Weights of a small GPT-style language model, trained from scratch on English Wikipedia: 8 heads of 64, 9499 steps.
MLP neurons of a small language model. Each row is named by its layer, matrix (up: input weights; down: output weights) and neuron, and shows model dimensions 144-335. Each number is 500 + 50 x the weight over its row's rms, rounded and kept within 0 to 999. Numbers have three digits each.
After each neuron's rows, "fires before" lists the tokens most often just after its 100 highest values on Wikipedia text that the model never trained on.

L5.up124:438510459425545464528495509546499419520522510491451419525477496496391507520575487523420601503498507466524403443550503502507504443458505530434604466554474502499456533541544489461413547491505475526424554500481515507432544580420510467584598546432499501563481470503472457452551579531479525483481574570483516500370447434521511471440407527592486582496585539568469515487474471634535527523388452479534467503567503474551489491557497428557462442497539487471477555522531569457505534482471524559450456574477496494521456471473661416493445472540588558557520566454500493464465393537535490523
L5.down124:433493439568551475531472426499490429448436465510413528455475542495501602499482506437413458509466537527482520535447461600477432448581479446555575468432481520411411543454452477512441446527485544615480504513598545503546525489553608512457511446528450527477409472581581483443450578509537556449505472577565506361472476515423513461564535438569497427526593502519445560592518505512518550548490536522485512477453449544476510414395518438555406531471502452449514601435537512470472448486501558511382597553557511528485524464581480533473569425615522507508418445421555554518508464533574428541
fires before: ",", " ", " September", "18"

L5.up1711:456541462467494448552604541475506494392479459447468507513519494528454566463459477535477513468545598516481432486513525578526556607555470441562451449575495478588411508563610489451512503476475512438573562552484457517389528520481503559445450518527554573574445495544599409534479526442477477519451520487485469459423528500447562462505498560507552487449427477485474604492487447458527457505490491463554493548556577501466438519486452537461534511494469496400467588563453544558513461513542501453411550572522454443420532395495478551472467569442500525451487565542482445476530589496504516515
L5.down1711:570538478431538500583573539463554529553589521500523510521426501538446516474504532482372491583546532540416429473502513589474551499517465466494526497493502362426494465471486553477464550432523604505551497419520553544454571493414503510495449530625529540494506456514560465580459542501499588478512488562465520499473500505636512564535490488423544473509475481516517484557448553521455466463413512421579536478512423517417458496478471468495457509461557520457426422478434522396508405497518544501461526530569462474435538452484540507459511535502579511565398548496465455542517499477447517554
fires before: " by", " to", " on", " in"

L5.up1219:418514478527483493549491455551451527418414439479484593469434452534483514453529415506542536483470613513444536431436402493466486509432508438585500378580498522449524568484600547527540501606510464631512449489448442551493501515392530440512604476490580482561456480506568372510455505508476503411473501571520505559532467510502508451477510468519467476551576480579451467478488413552415465579512578476557515511434516552597545424553477517527449565442648450557610449481504594524581542435444488503515464466438522517557514541392478578473423433486514483544567589415468542408554408454490492438
L5.down1219:443491428479555537392526485539468549460553552538504478457453443557530439446532519444524505445502358378552484459484399582465533488505533513423558428362476528454501430527531466516547515469513483465556514476485503442500473529473530495480474542505406600478448459547508537479551527591531591460573412416532437489462484491481473528526429495532396522679469553547568437402479635500399440455470525469569532565433552484450545470419497479477461552426467453489481480442509542516495454484489431456504507500540474530535484626524507521519494434522529471556460542529463543530520500587521513537
fires before: "0", "1", "2", "5", "4", "3"

L2.up1891:549592508473518490646521493534522428471454456539484533489474461488477522494430520512508496558447533582463608476580425532496576469464438572448594512482584545498507577484421460478461577574515515462585433622544447507459498515540476521541525498519446483490503536522431571464544506415517460441508517499592463492476503520555430440450622577517513410464438540525450593493502428492501538448506507542558524590520592465448458454589501512571437449488527405578502423480529526533469486514487505491545513452455547542530513522436563500542512529590477563548486593538439453454506482546526498510
L2.down1891:363566576503561466536479584510517384538543533509514518514496470550440565578568549496524451511533514492512443523462537559513517459555597509468459490478506566486442462578554492524526513569581540514391521597464524473555511592533478496428452513563526475574512514474398446476484449569549536413564567386558443496553455500504509555532539478597568520571590483578485491541508457574511525581559495457535466471537515405586431523466557452434478414509521487492432471530494433508436508428430511548517520463615474487544487426433473554513513511504498447487503475480407415418539454496586447494
fires before: " ", "ice", "\n"

L2.up707:487467515456555384613527518510570509387467539494496454511496493515480561516500489474482503481389486518483598519473463533473561440473480592456531567486564522591394565510467558492537541569507525456413452480533566454511562546564518484514531536541473463492493531525522478437502464482534480539448540503433571500402514484483512515459541510580425504519551501496513501540447569484443511488381672470562537556543397503543396507509480589586528495530508540473480534501410513538562508475493489487538528544496532418423465550477519596358460511530543496488445514429412463482543489542514476582
L2.down707:515492517455573499479438385554474393485465499494522531516578538564474469467555538426537517519519562653456487604575372576482513511466456539509489419443496383487420438440527454567517509431515502529511508549475459593475512592553528455530534491457482465488429517457443444505489581538512510450525534577550448493535540528487472509529474483415480490541466533430522455497444494499530496571414534459499545486502502472514483527576531494475433459491496482468494451526606431509558560521449508509534539495478471529496548469492500526530418575515471498478515557540514435444537451594556496483
fires before: " ", "š", "i"

L2.up640:528524521462495484548480498492501456486432556410532492534416521577525496497496472490528559537523518550586471459501488480540477492493520435532532469466473548497465549538493558527515508400530436570530440574540481512511513558502474596367441433484462552594481441539449479521545471433515515516447458482506525533566452420550470497530477690456483548524475536490487613504573505478594605473503517518491521488501502471487542535529390534546454513419485465468445513560532471446481478474523625517512389448493551482523517456455491542550445521547506578534495521396379522467565560569490492603
L2.down640:491567495537575481554462572462526472468480479446492403423538497478534448479428519540480509590551529493436471479543543463472487415388575512417429488484514454498443500475455554511456505571482487486507497576516512502528528428566486524515484492520494568532490456463447535584468449513553437540439558464515491456528418489511548455515513477414480472636599468583410460577513519512487521530506427487493506534483450439571480518483518542523417476510522517557460513482473490434446435556582460544557578518533470431550517424449444533531479533522479460552524530486528548436502561481517489550
fires before: " "

L2.up1073:609589472569486521559457506627500471470548544481423583568428555553510438521554544593435544533469526486457473586598509488587533533463486449499540469497566400539473456551501528499520448470516465472509465584463441499529544498593511659428501437432500501570490509596433481391517535436546454456448572553516533519428493561567503464512517535454487517488467540503400500529536530463479455616501583529507465594564550496468496426414483585483423475524464489536458473460510508472577546533398546560506626541455485574545580486499455434493484473462514565496463511477529553470481504489530439508
L2.down1073:502535540432571521502537537442510534499465411579482461410578500427481513416453516459507484418474562508525546428563450487554432441462460487562536514485453562465454515420433571551435559495411519544508609531543464449497548521478527491522439556485561451465461442442489525576461544509464538460439488526424579532422414435429507451532378423592489532437451557518505503564496478590529451501521495481461492590442528510577530574449512448461474535527520516526535487518496469522452487533526500495502556472458429538550541523402412417589484429498499534545459580459488479515557454563553538516
fires before: " |", " |\n", "er", "\n"

L5.up1285:561522483479473449514517446500419540552505484523449498552451580434574449407513531512469480435487592461507586501514515583529472533503385466445499428573436461471503469549527490567376502492412506491522491597478521490427556459546519505505467429417463501530505582472419537459545499489538465521498467531481434545444530478497513435453389465489526522499537538504527473541441468608508498579477531497422476497528432496436466462464451441458480458539470514489630526435392446512560528514517516516556450592434478503467464532507542418519462416504556506474544499457440491552452517500490489477
L5.down1285:493488393509476461439492529519451477547540419409413549544489449476543538413444498460564406428413519474406619537362515523521394497542468449509574523483555554518520475493470501436479569463460459564495493559482506513432460485444441451434507552511600454491522551514588509551692512542535541430488456511414480501473478519446489464470467496615413467613608518513486534470444480521484438530475548503463429504542391481601560399459541475498584487521510420470460475529480552518505547495540442584471518560515476467482544503465528441504477506490562535545486523454453406553546499422480534453
fires before: " |", ",", " to"

L2.up2044:522560546509517366553596484468538595425444545503494595503508466560459544544447435437470556492416500470540504546493488442469483466504544532496520534459414553516527472509400411515521478549485527542455461541414508512541463469513560478452484444483445526525495481519361461445462497442487519528445561461461549524433479416582615527551525541411421498587623528541489551462475571493423569476529472561469544436529425391565532529454469478554546497561463416484474559652535500535499438526565547496582517561421484518502486465544536548527531477482511444559419468418513567612579521496500556449
L2.down2044:545579517427529466471439544440582436413553440541551443481433591544401465500486493555445435543506528502488544572471517502518505532542531484423553519455554409483462529552490483540539473525455456459500506542501468617512485481499490478484515586499495484450475495493538463529597439553549494496455526608570534518574628547464507523585514588531451415554467414467479444505465462412591534520518477418525410446418579489596443408507491549486475521483575472491494467488532531490417511583480474475496465489531479467519510566436493485561383506515485578548497496467461519484517448501521481496
fires before: " ", "ima", " District"

L5.up30:486523565473435427569484403555457476406478507482472514491504526521492450477541524497532494474433451471459557515493488576492521479401451417489499500517513451524481492477510500520540508529563461594470422457496360445555557602463490553530534523513455486482397395460410522529495476503516373486553519540541478480477491370471426501585475506619389418534527502530505534433425489451514462512613490501496481514482458442461463552675482515528532457358431417473520397559463584518525505530530583480512496386478463468542520515447471521572443501491518491434500473539423510456467390541518471531
L5.down30:570561470448523556545528509581572522557428589503512523514467414553498432545474551545459514471427536625545490422557459555496581513605662592511493454474416577464496516441474505553420518495428520501503483627487598546544500536506517476447457487401540480489527566505553499505517480566517693462543513443538523503601504511490453421518474478445564505498431601567488450476486515442516538507548564460597554576464549536555465517465458510541411531587522451449467579545490457485459489523539384453514470479497496443488495504520565472498548438525567522518530449450530462482452556492444495519
fires before: " ", " |"

L2.up619:479472492540532487457537480534477517458442447520557505527464512518506444464520504439498485417442595479534517536579457469461563523441473573475447487567567426623470430477430507532552494543420450497555412588448491519507435612514596483493513501506416525535495504504451434484443481412554594458514513469471523462479430419490454530527415471544408559437503576526465607578483491461498522476548526461462511581476552507471495499541378577495506462561508498464481502553578476522464492470409491499519494448493518512571493463427480603483452567443545533561466581474444524523488457511518499472
L2.down619:473523536509480521534493466540490511450538635517512475453522611523417411524514536419540506518534526523455522519554502496501500459543424493473513531425462521467450490539487482502592516427440488467557523515408503536504550474437566445467369489491500573441431490521475465485549511462551473468462460508495506487440598565558474563501496549483431480431469460560553502467530450471450478475502570508486561545532495442560502538506488523520433442503547408467587507571535442465472496492425547576532487505460561427413566618445476471489465572512488486514458478532475502485443416419494492395
fires before: " ", "0", " (", "1"

L2.up1061:469448438467541491577523494443555474461497470540453579464468501489525537542492555571536530497459572499469484463419402481570501580541533526441442560466503407492516522534441508566579548608474536501502487513466461451464581593572404548467480471506399462555419489502461465422533497449529563533450570453515539566578544527462477533480470543505533465598524469519486514548484583547513467477479434358498451544484422467497540431477449489528439490515544459439508452429461485522549516499486479505599419574509591450465432581449459458502555502426470521451497415459529542531523360424478482467
L2.down1061:541490502487508490487437458502449550468544457594498427576500432456542458449495465496500508584477436468467525549469450496577451588444449508485468488520517450455452540519462561441487489465577533520591452586550422492506543492438539551547547518489507448502459513461578518552461501512518516548472489533589514526568427538494508396441489448515493518419565398456518461452506458528548533528433478539535397588424453463563446466511467426563521477533513489428464552542452517501509491458500524464478544433524524590443474413495536415485533561442536439497553462544546397474511512588457460467
fires before: "|", " of", "ord", ";"

L5.up199:421537531502499459442575458523418566485550537485483512502529503469581450490448495495559612467520471432466518442413497488516430517421499436486558506549433455512426507489454561521458502533472534381456395476460548552510503463557550509462482494380393443442452566514496454512634575479522558524512518548412423491528484560497436471571460479542517517514543488510518592611486487473519465490450559541500403471493496395558598420468502416504415473506513452631506518498477521564579508481465521548541512659446494465474475546419523496504505586518466528507498475446460411561585444554467537535
L5.down199:530456544542448461443530452426561547441521491510534538536557387499540551478492522509425488484629506436399561497501542569554505542486529428469562463476612492543511487506449467610532488540561509419467515425520519511437441577547524543492509506526575501520540460528549548554502531576507554534534510461556519472501417521485433441485449486566509537544474607560575521465497457492565363455455504488464512501577443537469516413391537429502451411566494497559518533422437491510587533545500409505544571459457474447554483532471496547516519475507539610494373473530454462459476463450464525460
fires before: " ", " (", " |"

L5.up1753:438496477460522522438540461542507482479551582539450459491463591478513494494514510478562504525379545548437439480476353441530518517507469533555482507435520468594497549456518544545433469461438494519559500456446485538385549473529488537475527439532487473546436455481535508569496499462488490592524518437459483575421562470601548588545515518482495595472431360592623541531536453431512401463602546529511566552549430502491486454408487483500527517432554530529496545539483522527516535530525462467463486571448526487547390430489562483381539468440528493491569537430482463592418509445497487574
L5.down1753:488587549568495556511502505518502461488475524545499544529501473429521482545423459546554387492515468499474518416472428422633514525498471470470526577524431532476464502552458489481527500515482523326545522509557555494432486507565493470577545557415513485518553563524525489484465550582448432484626492463497486520670441619430420394486518489442550488512490518417526479505514494516421472448475466459518503468555499480567550560486425414469563426457449399462467473525484471502521498521401357499517511581416498478546571514491379528475515525506567499531513466441527484500358480475546462483
fires before: " |\n", "|", "–", " ", ".", ";"

L5.up489:505530440436490474440568525572499426456575449502515427518539461574546503503575431480463451464508497459526558441541541541434523412603450552581488489527465472616420532589571488473447550563414541530511556434569457497522475491441527548432458444511631491483497520504527501504513609483498502485464440560453494500501441513513496460466472464478504524481420530557462468457436435547519502545512548498425562460606496502478474462446530615458648487472484500499458539518428506544533455565400469495403561488537458529479432353488584498515486543457536484383523513463518456470541539559537452510
L5.down489:484592532522542470573468557525468430485584445493509465489523568598468499444497543450497395503553514540540570566499526527477480495529463446547460498489473554407481529541506544429596462550514481561498480515557509545496549473375493519485524429430613440455516526615560492488475581469532485403425607500558523473485504462463492499573491502488567476457459448515555503481509478464450563417559504473464435472593442572548454483402527491478469471597541548498454462521511449540483464525517463537487440500537442461469513437523481442473476605574479528509483437477542444552503456549539533577
fires before: " as", " to", " in", " by", " with", " at"

L5.up738:517498452507607444509513543686525457376538427489556488453444486493476490452517573414475489516477447343464464450555448576494441485490497606451569505562421540520456483541547569493570464501494369526406490530600448568516491522503519560425496516513454471536495510585491428606465531466521516390407495518573522492431492469448577453508432508523515520506557458568533569538538431464495456472549516519498559576517455533661499438543429565488523499477475461444505469525481529481474498444522527481421574509491522571466505498392432490378485499466511463545469562486476416530491538488470507342
L5.down738:494509568473567396483449449561511490490547574470375493487462477427483544498499479520497535507519475457477565526473506519519464472520459520486483534522530530397463446538561494557460399515510542451493435492497575461570459442520556536567514511473531521448478540450476499485399434535517432439613495595542484485465451441500414542432473522438560506502564534485537584453464503567519537527604565540462492470475415542566478493456434412616466480548522567495455403512496519497521472529508472490548509469534522490480484473439437457477596447519506458449516465481473618517505463590509466438
fires before: " ", " |", "ond", ";"

L5.up1797:425660430523466485525518601538572573545417529461474478478624490474491469506535406573582547529397518546426428434543511531480559449550420469498498464560558525530445545510475428502514521493387435524515535456462447568531542626412569524502561532444444436468492459489483444454433562473440428585509461466492422524472490494521555473500513531630461593536527574469473507469543467517439511495427501497532487534532563474493538561542516507538590522415440516476474614522466511573547419528517538416520531453503519505476589383501580495513509528557463522523471555557475454456516502494507415458
L5.down1797:500430421557504440538515488465484484457536527466506488486473417607472585460409527572453431464511553597494545408570469511520516529547500471468466535505463488551482452539612502509528440501438508419562516598379429479526523469515444469565476489526513535604525575429436544477472557479590457485446490495534487484414502447512542477453468579494512523505537496550498494524475548407404461496520489547511509534425471601541442419386481504518430591519548556482465476448483539482473495425575435532535523511523483486520475546675461548449414477395496516442384466502566517624509531468472512477
fires before: ",", ".", " in", ")\n\n", ".\n\n", " and"

L2.up984:484485499536536457508467460514513472507472551469505540542462490569545490473529483489494555575424522563404549420553417481484538555542445524463454538513576472550401508532487596494521540598524458434605491506517460508552497487593507503462542510428500498502497512595554479493440493462513479462443497598495505498404523489542493465571481445425500534497418540520482473633512534518585537547434525482514506454477524393506447500468513430412533486504548458510473512514478561537557505447465579432524497506495485530565573409557515525428508500475517462476483497419449493498520422507544511621
L2.down984:524459533498502354561593432476552511478412474522539416566479462473429445488533524410544466594521497544449377522491473556541579501485398425435495507481542558515503418561391506474460558467473502572504613528510501532460547568478451493435440501455468493494459501537540536437501511490434547572504452488502508520448534439451534505449524525466518486446571543579484539448466402527458335526424622471497434449444435518467582472470509500534482505477406486487436579570469528530601497413499479489436497480437481478494467471506421471481469552508491495436469575629567490560538464463546420498
fires before: " ", "\n", " |"

L5.up725:403481587470507461512543500531529513494518527573493507505463559503484476466490515453488515467383570570483468452560404518517617584533522455524401524552569544598410571516464481439484513465469548413498470469464428567482460527485420494499487514460482488529559499456452431451472529448492432592522508454469462546443520571486466524508587471547488610462481538545522534457408446522464451476593473426436562493483471490566417476569480536563491486458523463495516469635483516564560514498558438474482605494489458517404522368463566552430490500490560507498492466384527524553482537525431455491
L5.down725:531620582576489466542456482492567504459507493488447612443521485417442525526481474377425508563659499451419520445525417472655439432544495516381436513557493535402512570610405530451522549426481457487456461476486539532483426541544516482468561490471514436545479515471502501450512535593552506486489501520385434476563417575475514415527438343456527440540558499399472455552428493417546465420554485470582452441517476431534575651493428503522462400427447473513509505482466473459481502527505443473531601490477535512569578586539462587518502533574534522501540514470491514513435443525552413464
fires before: " ", "–", "|", "0"

L2.up1916:459469527479543476557472475569445503518436511452616545486486415479395514478384596432566523563429494555531431480491463511530543511504456433545459438519495449579580481507457468513567525511451384412512541519491593485491568491486483589432463520541516516545452525424412535534559532523526508470519542441584556415532497526471494376463527487476512519481607510561527489555460504541463441618564516600415454504522528520444475465466487591525541488550462364381433472596538594524561449435480526508584599516439536564478478534517518452534459559564444562470479537521507491474537559454520436472
L2.down1916:503590619551499418509583521415419440512497548523361539408571571561551445457536479532468463426550517448503591519479485465489532430503510504589475476499463475443470543533479511571515532543584592533422486480550425507478536509495397476557498509449396531456521491512585504459495500554504548495564503494510453507509369497524529525539548428427530492492493514581501536570520464519541550427457554480554546534530425560509569520569596500517460502486557515534495430460605423394503545526562489492449436444493457370508518581464534486533452507466543429487542495457536461585541496414482467496
fires before: "|", " of", " "

L5.up903:427585578512556533435567547522517511543529574444411518526598453606460613465500418500464541461440484524427408470508504529461557584492517415500521552544528430514487480526529492498515575439423431596530440442525407500541465639436464564449518587441549450486445430496580509493550524507547495430520534519463528456467584576516449401492528520514408515452635528594544539512477478433361571525529464408443563567466488555491513437546578494529512521482497455549571554541506510498553427465491535496506560509507396564490591490508503501381542577494520427561456592515507467494476446524496524567
L5.down903:548566527457466527509536465501555541558588514578491557434486566485366449589498508435469537632408484462508487470471484455533539442393503462520542534482641539420426580493450565552511495490499499485468551534545510562508570535502572494468593487487508514560531457542443528489468568557474481495514472437567439475576472483437564529554506381508580406577535572456426464456511551488473448492406617517522543523523515496475529418504559488479553411393538588495472546555428499463487489453477475506560496540504591416482468476532551540497452485520444597461459556453528538464453491454497510384
fires before: ",", "s", " the"

L5.up1043:517537428516467552583486487514464495450520479540445512492516541590533556644524497476557426517443508539577458435444473433491521521553562593379341507562484378507547558480513476465582534427455467558587473483540509484522437601421634504545509545501398561498413487421538507605491501524423448442454433478544453432539528420446468500513486474459533515642489489559525583429566383540495440527490473479544514510492571508490495463618464537375542508443547468487500497497432489514545578509476543480521552486490408510419577502479499532564432437527539463475528560478509394405487500519503481462
L5.down1043:393554453542589466491542448576526519464458425500497447591505514504466542472523487525498626433544443500486472398492543521533490415475436455575476510523506627500553533470555478500492457525500505562573562537521490395593467505477459541465490410440497448468528572498509493500481442517547457539502486482494465537486470541393576546469481540443524503614501583509488596393502531530410498482503528495558524472498488557531515535547570522425521528458507515506662427487559498489488503567580515465583571566521495596511482585484486476486485648547561512474477517517504528477501512456531481478
fires before: "0", "1", "4", "2", "6"

L5.up1977:453486555468408507500480509453530512575525542452474456609489532421471478414438415641479449565535471507458534454439435490516609534453527468563407412588503504549350487594473575473597554497469549505425515573504430456489519529489394456474520441528504492534514488494385503507532548532518525534592444510471526505514473539460467492524589468511530543560531603474527544398484518560505481471540469497443443350553503499488489507557541564548498496479550556488476464529466460530486501505494457518527469606438492480529546435451611495451426471498494613491481486530492468593548518493499478534
L5.down1977:440548553554544472440526492495445537537439522452544532465541443527508491594470579353610478526557488541541445453462558490465444510574488481473538488430556420507403436396457436447477549477562512535517612486497601565473447526588501547343574533486457511439413569554512551514527477483414524370480485475507454563513502612409529619440495434489492437436485522512520421419536528517519532509518536455479535514444544509469565504503485475515376507472537512489522516455595482459425492541466493519470472485479479503509406496478447470627492461528548439547536536452452538452488426521486444536
fires before: "-", " ", " |", "|"

L5.up706:440571509579414437498510528436534486509430536512465392481590507564473495465451588542501590511439461520469348449507469498554613542453446538484552490614549455456522541468460496494667487544441538425489449487490504449533419516493599515420526527474511526514514493478427531532443573420524550521499434516452486391391452399454417470444441539509513487492553559569519481487463462605509502509491485541492449543484502475509521569555439530533469459502444570453497491567483527585480390450532510493473503448439536529498538492462552525483518541502499541524524465573486453554556445419560530487
L5.down706:557544546615505484473482454450558479567504478376548428521473445428423527443478519573443523504495549536525490420551490522511590502443499444440510554435596503473552524441543495537473464525420520479490405546487561467541484506542529495424442501511460556472645475420490556549529541465496642606521454481489513455504541562498442399498494528476480463391516456491488445393463567618409557453547615516555571548485478431501473513524517445511462413438568526425411512514442531553494410516534451478624501473548589531452581525591532551497517541546485537549521472489560433534427530546494568441
fires before: ",", "."

L5.up1897:603518550476555517580448595520519583464428472566620557461442622514542484545453503533573562556505522479478528496501514516596542423454472478390486522511608415506445546515486509558522518509521512495464474598452516429488556509480518473471551481538591543586546545565488476479515519351539489492531497441438560472439473408531565486484499436420451463518486516484464539619486503522482606555494600497422593418499561535517521466456403507511482498488545521609522491490495494473499541492500488438496437525491542434510453569455486465414451537525547495463441497505456540440558458506543563499
L5.down1897:544558604504513477518474477473542451554592499483549474495520499484492568447529486425540514525579594497492479469505489454506434503448516493528466504516638472463456459489481451517544523420609495529515586563528450533533513581544574438404575484553487463474492455497524497528455485468438527486547482436523493505539493395421482531471465549531483492516564445491529446507444588487505422539510556597565489588421445483486510518478476503559540480543485528519474482485469462521499471506590501454457554544501546411516521553478530449433573623580542561517431554530522504470466498392528518368
fires before: " "

L2.up2042:447623565527532485523586598600527568501452488598527383522504435659514548543485495458493455464417474544504474472520485504571462543574527526590521440493562449550504517611433534563542468455577494564485479523493539512556529481473486552455507446506508446518472498498446422455464464440496420467514546495498574498476566373476500428494511599469453554418470477486453568603541560484396510450502552487562562473531560499501466524581485564554524440534467563524470450576555465522491512465419479486556466494519582590537437554517490485498503551459508500456416495569479507456604519439492466568
L2.down2042:527389442568503511525562360506537491490533448535479508476458590555484397475515511480533563594486561508521548539559370542505594408370439516502522471510492530497520511522522511507600514434520449506488556519477520569503564536576583656515537448453537488537381492592478446444556584574414472438441552510496501547479565463471559563548537537507432425553533495441501488509586460460466515470418512472521519477490526462558517489483445517508405438651436412605547464459483503468575475508478491458508531487457420508598461437521548584485612540508537532548530545509481478491488428548543594409
fires before: " ", "100", " over", " time"

L2.up2024:567535509407462464552579528464508472460475450604479496501437554482527476439516547510617570582443586495482524399417491593509457522498493489573471511486519451518472517512508503521623540473536521584382490508552488389535500537447478534473538400541506389459467498493544425444497524469480538484579510614564536508514623493481518477495550566550476465461508538465514415511462481503440484583577502515537476500526566514430542498465554467502515485529422566586446455495470482525481532570463623507568506518506413450492456577507464560518502499535527465533462457471439469533474523349449551529
L2.down2024:525466464499530473482572494473565450569595499504529509500481464502445551560569435489490515429459469452459508497487378498449557448526501517445446528449476498500512470525453548496421513527471449479449541539450470554469478511473546378543532570422449529439461534375441500521527450519422459544417427411506448443452416496498442576464477504491478497477462468607628537404516522402460397534505523472524567420402452499648536474605600578554445462514502443514462585470558512492476499478541438507468560485494472515520490389544526542501466532436404451442509566495584482555482523576502415451
fires before: " "

L5.up667:486503584529494472458523537523465445519427466525506411464485530542494513467502519500449560492495445456470475477450447471547552472512537476559492489496464430453531359497440576523659543421545519585444491484565540481528567491485466480530547564466564425517521453575592503490535545419516501379469577441370451501406580544534511522478519548509399377503581419520547546631516523519472594508506534556530517577472528494515526506477484441489405495452563469494534451526529625474530543575495529440471436474439497499527471536522434460557462522517419410659459445522518520444597449484528593497
L5.down667:459500464401450528528469511462475550468579517491436502539556512473506567534485518490525445417502599537531547488472589510456480498559463509475539493547455552561506660506586456538479425573427482424553469458452459537457498492497549490488448440529464539538505550455382487486506450525439462526516449502561512505506501486528517468507552477439559571497483523432501477452398475527513446478470465461508509525523566548431491487567510618518477487457450527566508514542425377511481497441516547491528563584569442507548531480436534527478444463450563509398555513473504408592436548461475393478
fires before: " of", "0", ","

L5.up135:366494561483529567488467515490515463525447542610514463542566488502468653554435461607561535495471491474456507504481585467553528477524471527506564426466523508479499544504542557531563519531469470648573519509526375545572503511541436425410472459535489538497476469526483419426499580393457453503428499424507603511532507451583583481500521493584459496481489559503531464554604417566488501483526483387509499567427458493551432523448457503507412513504463584550524513579465520504445474525489548555583511536485515483539504503549458543464473513489448522529447498421507506494518484551568498517
L5.down135:421509421607505533378464458489478574494532509557468459601500534586452497509503506545406468349486470540604567507448618491499531466423490446601525431477543520432534504427552567477478446512443534523477482480499440489519532527487487612439506534461447445430493571454445513432487461505485579505469565484490489422554411569515479505340518610535465570556560560510497401510536540437469555477505571555525528542445489473474489471483515457478478550531513452516498548488455430582487473569546495517490495595524481457484500452558473480510439518346549529458463474531554523548507493536485490426
fires before: " is", " and", " in", " or", " -", " was"

L5.up573:494527492553473453463531534543451591462474596545501403520446486597495526483562462506543602488509488500473489542492435599531500536557502480589369546516477456492457521518459483474533499544422428488455462621525444490468516551554553520485545547470428532507427441524544462532584465457518456429505509459434629476464486624469532504527542522487441460481363493474498484460506479554524466611536476502491503579549564513457494487570437460507460504481474431511455424548531555538615481454459532483531485474555465483518485524404423576488400420494488429450452624490567523437492471507503519511
L5.down573:407538474481526508509533555452476493437592472488524500471534531461552500390415453563541513388569505606417478541486551458531537539536541556542625479502498504475475529483509446388513457496507427484537483475470509492519474520511538483468534414497513551496426524489537536521424432523434603586474429587478459491520419491407593492516568403518506487602472577490570485466380601527415503514503603497516515388496507581438513572486485434465509541469570432481529470537521490487556525480499485539561432573429498557400500388517462433493419477544523459487521430586569486595499542480463563577
fires before: "0", "5", "2", "3"

L2.up1491:531550576554509435558551496528464469549485482527586475517431445522455517494469507468591547479457486548506518536530640492531478484489527550498432552537491509638362472515444477496431482401535500596515427579377465487510474528452478504495466521571415478548495517556440449457499530382506505488407522491484435511436500471492510581545541466614476497485429581437489543536457503478525447586546539492476489492524545488535452508558441523525533474557512523563512491610632515497557497452494538509578571463523570496502584491519481459525529619487520495419432433504461444515536507384476606457
L2.down1491:513435493435522493446382583491563515426489629586537527504521489520520458506498447454432440522512596476562521558502426586486443453513513580470595505527469469530492387530477532514612522539469502443550543506443430516522555562570536504458508454551552440512489463477508470509478496535445457468500491543444581496525587498534452600495420589516561457507471374572481503503535457520397463493590526547432528492556501576521533482501565498481441474511523478476552476432429448430418546575404454554517550617486324484479488467416462462498450433427518502554441535499418533451442422554552477541
fires before: " ", " X", "4"

L5.up1989:469512521555465480512513436525472519432485499540464466566432556454548539451493500415592502562507389494530518533584563575457520522456487528460415505463576568566466494560430413481531510453567410555534523497538498590483488480569502498499533541418475445556448454477489530470566475469522546493471581439399518544524444469465524471514572516665464479470621503487499472500545499452576466515561488538461559457460557593508466541526466442483406471523510456557549446529508547514524552495539498573510470575525534459482579531429499513448472544490492477513500492529458536574485455496545600519
L5.down1989:558532456522633552528408600490509558465533530480591496435445463474592462569534553496452500447513473519506547519474518557503367509528459465501516569588450533532513454518501522525452485554469539453539521527534505472487448409487552476498455515567496515525526581466579507505504501499546464525548540466475484546490489603494535452488550539451490424519525403529540563434479510556446550400493438489555554525465646505524498523535458465469566471494477478418424499450529497508459534450439438450493489453467432459406496534589441479536484442475458534499465411475502479481489512416449422537
fires before: " ", "1", "0", " |"